From a checkpoint of a small transformer trained on Wikipedia: 9507 steps.
MLP neurons of a small language model. Each row is named by its layer, matrix (gate and up: input weights; down: output weights) and neuron, and shows model dimensions 112-303. Each number is 500 + 50 x the weight over its row's rms, rounded and kept within 0 to 999. Numbers have three digits each. A neuron's up and down rows have the sign that makes its largest values positive.
After each neuron's rows, "fires before" lists the tokens most often just after its 100 highest values on Wikipedia text that the model never trained on.

L3.gate406:442444580550485518494469479487784441460560495479513571514567487503520399457470425479476555537493588486494496511539512462459490459475468446534494536560489510505486464487537529512520450423588544442528524497397505444468490509452549510573489566574462495462476466489465557540511440494579482563522509481502513438504502540573473465451459497467515464500429438604529511416536483465516450535480510525453495451589547564446508595478591461463481473517555555507463439545479487492523573475424553463536513466529485450510465438546441496525428528423543470428519435465524601523469546557515608370
L3.up406:421452506535533516553483532486038455451533468467492462564568439489526483462457367559452519532511596506450517503448527520481582449476478474552535461517490498456450438552464517467504535496553484463567516556361483413512480494451530487527462502555477478537478414481504534544510470456552508554532494508515478431507523524523559532461442510520554457495408450537470532428524488512509451523509505541478513477510517542450451600524574487460506519511546580508412463538442531561498557521469464444468449469478494521519413495551458461533487625505529524498481480440541662526485548538487544462
L3.down406:486434456532468524464471525510999517563503478539459543498504569531512551439527509558606543480503532509463470500520491462522452507475469528498601539541533508522490542566520445431507440398456481485567521435456512421519507512533535417469438482507515527475464474511507473531579497434541563502496468474505569542419535529506480469556476493562466502469537507608465565553507510514535534578546549505564459441495504547473413522461562472521526547494457512543483476492496511532509458537447479506563514433461493487466512446491539478525465507502520453564532569457529442513465488548525507475
fires before: "==", "The", "===", "In"

L3.gate953:458442500423427503511484525513518536527582559414520584525484444439429468492435517452523493558451461489507536517621541503517485421487492406491466565536551514423375474461568405599527409534526394563539489466510476561458494482523487509534447423457572542493560476503439511458447486554481468429509390478448492478487483467510542486486444457535497474534507453446543491505563537478519424484440476387587549541554478564575500476403533521507457445416503433526427442493490455526510469554403493536552415469452452578524402541464440454468525533460502420472521469457510564473479434492507500512
L3.up953:551549511468522448443548479415494537468537514593478499469410442489505534500456546531474514498564489462446411439470502439447518490504475477595437436515511473495488517393476451517591502589443484515426407536532575540427531534496502515503534509477480492476471527594515483501558432499510467484422533495443538475528594578444606462514550536564558461552501448536491580543497489444474538508503592520426459492486558431497495504494491420516456412490514561469510489500475510541456473466454439572398501495490450512532443567513464504483567488435521475473459438429440558526545464423434483475
L3.down953:414464559542504539606471519399550503475592367462408490438497535483506493501516492443525535408546514455512508524545525445493518453487460584605506467537535533444537483483497502477557472547491528522647491460511584454437404499564590478539527466456573532449570476538423476495453526487545458454459421511486441493485555506527548446479470551502442400565504496593493518500378532478484617526482513424533558428497517562540480477529536588472540374476480528540498499414523505482429486534518507547527434513475538536561480496493478486515485441521499526542538549490523550424571513390551517488
fires before: " the", " his", " which", " these"

L2.gate371:592490476458553583585523516429498438532554464485504546498495547434489457578433511554558538495593446597499516473501549502543421453472496601618390521568559490485507531547491541525597487532489558486536520491548443491478533516557556571424482457571498408523531494542516485551537483502409426428559476545402452453486548496584529517488528541496579542595461471507537468462536477488540473475545492560548418526478492551429588440517458518515514438456542516481438422473535458538552464477362476504510456505536563587472414404546538427515467593433569483494589536495438487506484514511525520486
L2.up371:515558610476424435547519498445559507526531600525459437568452455538529457498422490429467520510491448521531568474445480481532520531500500417510540512480485541564466414518564565558571419493501461559565556605488523435413448533487498473474441584551477540515487518536492438569598488467387530480509529438469477456518519511447553448524482461497456599497422462455508477507544470460397520628577539522463408501572467553566531401548524462459445542571559457532482557422433563548506525537508487515398544442516509579480397528522466424542528442446478470516556522460489564452477466547526477454
L2.down371:429460556418481488494461427407523614590504539422521546483526437435491505565433414397492581468492422400514502414528453471496553576581586463556556470502509496552557629571574444474548558515517457479523514490568476422451435548588496494484497500474533596559473476493483571566461568472474459529518533459495560426483537434470555455501471554486499567422535502506485537437507481535551566516421456453501550452485523492546445438581555561505559585544539432516539488498564437459482530399488403410512396550464516478497504518536383488578556423468486543530627472520451477513541535446440472484
fires before: " as", " the", "==\n", " his", " ==\n"

L2.gate339:383474542507524479410414470393370406489548490470499549523453503527554411467473457426417610539413596551472510509448574491469503528427458415432537532552447588440478434482555567552501496460527479470513531523423446440484436548482512536523489489529483531518444431519546463576523465460584457586556466455507504435495549510546497436505479474415450414469455391526491508472510509498479453544488487518507526425507541504485491594467562443406524456386527617491432490556589467525534518479430505407519404483500578521449390499531552466553509558406530483494530468402488630547452592608456598358
L2.up339:532493494498538458471427450436208397472557520484426539556421489466485451508504484471397535564558627525445506518470574461526551550399492417474470500467472578416457439509491561480479499538485533500551499607411476447460512522482534505502529512511488489574484388467589448522475589476650474551568463485498526457528509585595465479478527423500497496455453439551563521490542542518495435468487459498449485474492520546456459621484548452391509455506524560484426521517536522544534531400440463396484468498511551527508466519509549455579520555409513524438465445452492572536435585506520577375
L2.down339:419582512511483581477473565569853463532517472466471459539517465545508473481476395533519615518469597520434478550511506459450532448431501436502575439548504536497442436505509522431543497472440531423568549518415488465512487509491551442533379472581516563445544418560461546571556524486512561588506510509509565428471503461561504443535416513475472434476460436577497504393471537438480501523544476510574518454515586551488449536442528492466465536432492580567400492518549552520528454529481494497513503481394492509429477447519478527551498459462493482466538505442585613515540503583487539430
fires before: "==", " |", "===", "The", "In"

L3.gate18:476536458480483534539503488424438466410497600491499464423459542465472549498536577389474514574515550403487437587506546540589504454462478507601584366457472517530420450437551453533522490616579530560512453426537534430352503562442498498465379476539555558584479554624458490529421449503490418404453392432402420433530487533467482473421543440514556491478450455516504492443550535562495539523442485499416523488546437395492401428542551502542463522403461443424495563534480443506460541536487467445523504453482529522547514465483480407464542411476472460518515466537510479482548552435511491530
L3.up18:446512446521532518481492411474487415543545580589504537476456474426474501480480585491473524563405506427495453468462566459503581516498552462488582477527479578506537462507433537488507470485503475507475474541482453530444546508484519414412427455475548493432450606518474461501465459493450539480491417526453541531506417591425434487474465442424570529433468529543480537474419488505452623515519531478392671540611464529511397422405565513556426472370462565465513547545543477535476562455504464518568487450516483494532525559551457386474488441563536473481503536519548396468504562517405496474
L3.down18:414462398424395585482399449464478493497526545493514571451496524492467442448470563442442509530437539582473482451528573490541547498546498501528571467436558522406489485524560420456528511577487539508471464507533512441556503442591529427487487507540489465515609493463437548460519594525573517486502428494395457475522456519420477559433448549500576468518484526469633490464567481484552608486577585520493525503474492462531473521468453479472385388423513462493396637417443421395517555480510489479441544520519468512469536534414460389462592531580465416481497506511517510532535454507540486579
fires before: " the", " of", " his", " these", " them", " three"

L3.gate912:465548530521498521508443543399527534425470513426485423506511498561502444580486526463525482472436412541555490408519454343513535576479497539536591559527547413553437536614525544512499485531520452506450529383521573490505494459463469433450455462467474511532446495460515475531438488521495397547512416496509495536511417576445581504515493534435588568500465449401505460465492517475463561512516557485441626451472605494457524547460512524481481534454486544428561507509554584482480471531550513481419528469443427514581515551510567473441493587412531498551490571436572477555547478470488497487
L3.up912:493534459610521499402585566550657462427455450591468543402400470415523560545444511599545545496468543542417473533594521531442502542540447545448463507453511512531472582501477498457498453527575406539513537411568617500406525482534515515588404452522529520512492531583450526541563562510506564489535478453496438475512408556553487456519545481505460608485457485510548440589431455491535544492465465448504540537495501499541501470526538484452540532511414432579486508422433511443476487497430432567580627539505559474472442561494624545472428450510430527541504479540490474452503550477497549462
L3.down912:460538508528432463494422476486533551426539462502473439493431575584486451521535521503497490459506500528617478496457573529353558525502479484540522404476511491463458538502516465600497467487390471435462502461519491482521484503548392462535506535499528447435585601529465559549498564478460448470412481475514460551500547571536506509590529449504453442435448429451445500563505466557415469481429484585567563526433527544615430470641482555474532388494408560493614461434585597458435436524484534518464530521556405498512537531543495545469501490543468485516459479443438592594486528454516601537
fires before: "0", "2", "1", "9", "3", "7"

L3.gate729:514499490498438469506539495588500477438485550557426527443561475519629524553477516474486503497524577562527518536501456480553349506438463445618561528491478500458445512615545504465469535496542520564478457494483514532445385494452535479408500504460516575509542508438488406557581488449489493481507539524467497472482563522609503479480521529527520498484478495505462396521549551409508539618492505408521501444474510529407593456476544544456432439473465409523518536537406440516633490450494488609592587542635566492576521508529519508559509510461545485555558502543519476425454460564547433520
L3.up729:459510586438383527466492594467418544454431484454427473492429468430578524470499479432538471494542527438498544495529508528539492469525398445526476515563530524491538548610519426434460487574498478460479492507505482565451573438412561459494521485520498493421482590417558409508450479493478531535454634467535524456490517417494571555423520512457548445521429517484470415539517470485556501490572494481488553489565540577544525428449401515555605518448493468444501484506462545495466488537544507580512528507496537517558479458587448428401456465458561517552509516531527529518530497474486516589
L3.down729:461565504490465378443490542553573406548508512512590595513611548591536492496537468505500463505511475496535531425424410538506444478469568490515539519595473488538450507516475551501553560483474516512551524466401468525458584547536545454539467403534466460516580415482488505443497417469511547423488483570415513486404398590430530456523499443449462521462539517469581558537560540503569596514480586547563492446503522497495427454492436551492462545514482538494502506532498485486524561438543455474518470494494541489421496510526488541556523560499507451502517490457508516511484548570489417469
fires before: " ", " the", " his", " a"

L3.gate421:511558586491497499485442506558515444471534448501458560500567459424493452488493464631531550535520566543477504436583542482495494539474476518501529567577485571498483507519575504487490466465477519371518462529458519529420519444530539479578475517551451504466517412483475570624431494552543543605490515485503489484588514522547570455456421528467629416417506454535523508502446535459521391574529487490524577534551534527478511543480588526485466588476492473528455444449523493517537439500455474457535460474471542556489460514590443526522492493513494503578447468416500575471456529515488522448
L3.up421:428606493439466606455474541410359515421578478444536470513510438495512537520481430484442562548510526473511498539420453495527538442588500500529427446413521502512517477563502513577564495444553505419608519535418527495511465478464570594497468499453458452540439484484479440482499485411579554644393519539539546474510595486540542507480457515534456583467357484554484537470490530528537445578524451584441455421461534565484505599513566588492517432459523592469447514517445473542498468529515477528510514439474508492490443467573476421495501540511544483476525516487477566541536537566498570396
L3.down421:541455461573365486437524436454594547530512558543545514498526458499532529559570419492506470532466602468527557419471532419482517461478460487607546487458613614553503494502472580482510484503502478504609499423438600515550477491552613425509608458485504520513488510465407583566510461497612502486520521505555531549524493487672529488513505484556540504423499524586520502567452517458438465412518511510512497362494527506437486528614498476488570460495506568551456476472519457438531431389503466463498529441447535585448475494578481442485547542538500567582445569548518516464417531486494480485
fires before: "==", "The", "In", "==="

L2.gate306:488414494602456583552468522542457530491608520540501453536570500469460494596454455452467473480485579530516524573573491485556517530449411496485481606559545551465415461542453534482495403464506515435502436509440440495554487475378530476503432517466502451505511379389505477484499541515532499509472422486556576505471582544505515533588568506465472466418502528500526417409455502458528507489461481538481534455586472542445453487547607503496505498613518516568449461571502521573637414457536469457556615575418604518380552502575496527540503487487513492490546569532522489488415534547491502411
L2.up306:467481495579556584581494546480252553449571491474477523488578470496513507487439517506560617422512568551496480504438535527536495525396491404511491549520485522510476494489505542425510446433549467505513403619485453483456491454447615575553428442511492527462510494489517433461446525538506493582425515518532531364537603587569507549457520479475516449528506486488530485489496524513520470490422502525526516487509391537465498563565564526528567457534598476500471428415551539610516443477406495497516514486507457568424545483497517479523434477471516554458526549413521585467453524540441509450
L2.down306:479522445577470518508565553516701574516570472545507557519565573519559475455435413523540482460472542491504490478503509429524463517517423472414537505417510426443440471514509587537563457474441412451586530464453556519539485521547618536423427496468489502462447514480426524480453536527526521490566462482556556519512450568492536599586542457487463509476509485670515505498432473524540500593452484516555465392471499567488476511440539563490559502538464566492456400531503552555505441506441525524484539493447535548422477517469471507524449535419489534557475536520524552536439535503521518406
fires before: "==", "===", "In", "The", "H"

L3.gate39:458473559534541512505476536475337447432569517485511538555563445514509477450491404536487488546557603481474497541513511483499534491458467445514512483532521506450462419524465539524477507445564511474536502532396497416517492522480540536553501510526472497526492488430453555531473451480596513602559536509520503439523508573569535465449408504503514507486430447591503543436541476500538427557476497535474491456547528569448509586499590464437528473566543523502448447568410525540513580482405509449477522466511497481543410464550453445508425583444545488458482466455505648497429539537495532401
L3.up39:411391512492503426494487417460519429501530492494472547548500466497513442432540409473437621499436562546456539523524505490461527383452441467492545571518502569473448510462501550521529492425529511454480610503386500393488526516407507512569491519594500532487479316551498540620553458418505428485592422494479470536480444450508493446565454494512482401469484465563520547436478492501514444434513475574495553427504599566454480581452573450512507540430499603473471488539557413452450586471470498455487461486577548487470440486528467500571531576459513525522490465453558585600451522611488583400
L3.down39:429565540466513436491523532540308500511550563421495452581510427500461435529456374413406549523509600504518466538587503471483570503459498400474489526538507483479416408476497553499522481530473469434584554474424529488472460558424484548530468512588567512528503438607488510537458575527409424542486486456542489436521441372524581546558436505505513451491467478500485478456468522472446417508533462476543508472517589564576523565474526480501492461517540614478479487542513518541483471488571441523496597495439519569456490544582423536565538530415484519490492450454603563526527528463508512459
fires before: "==", "===", "In", "The"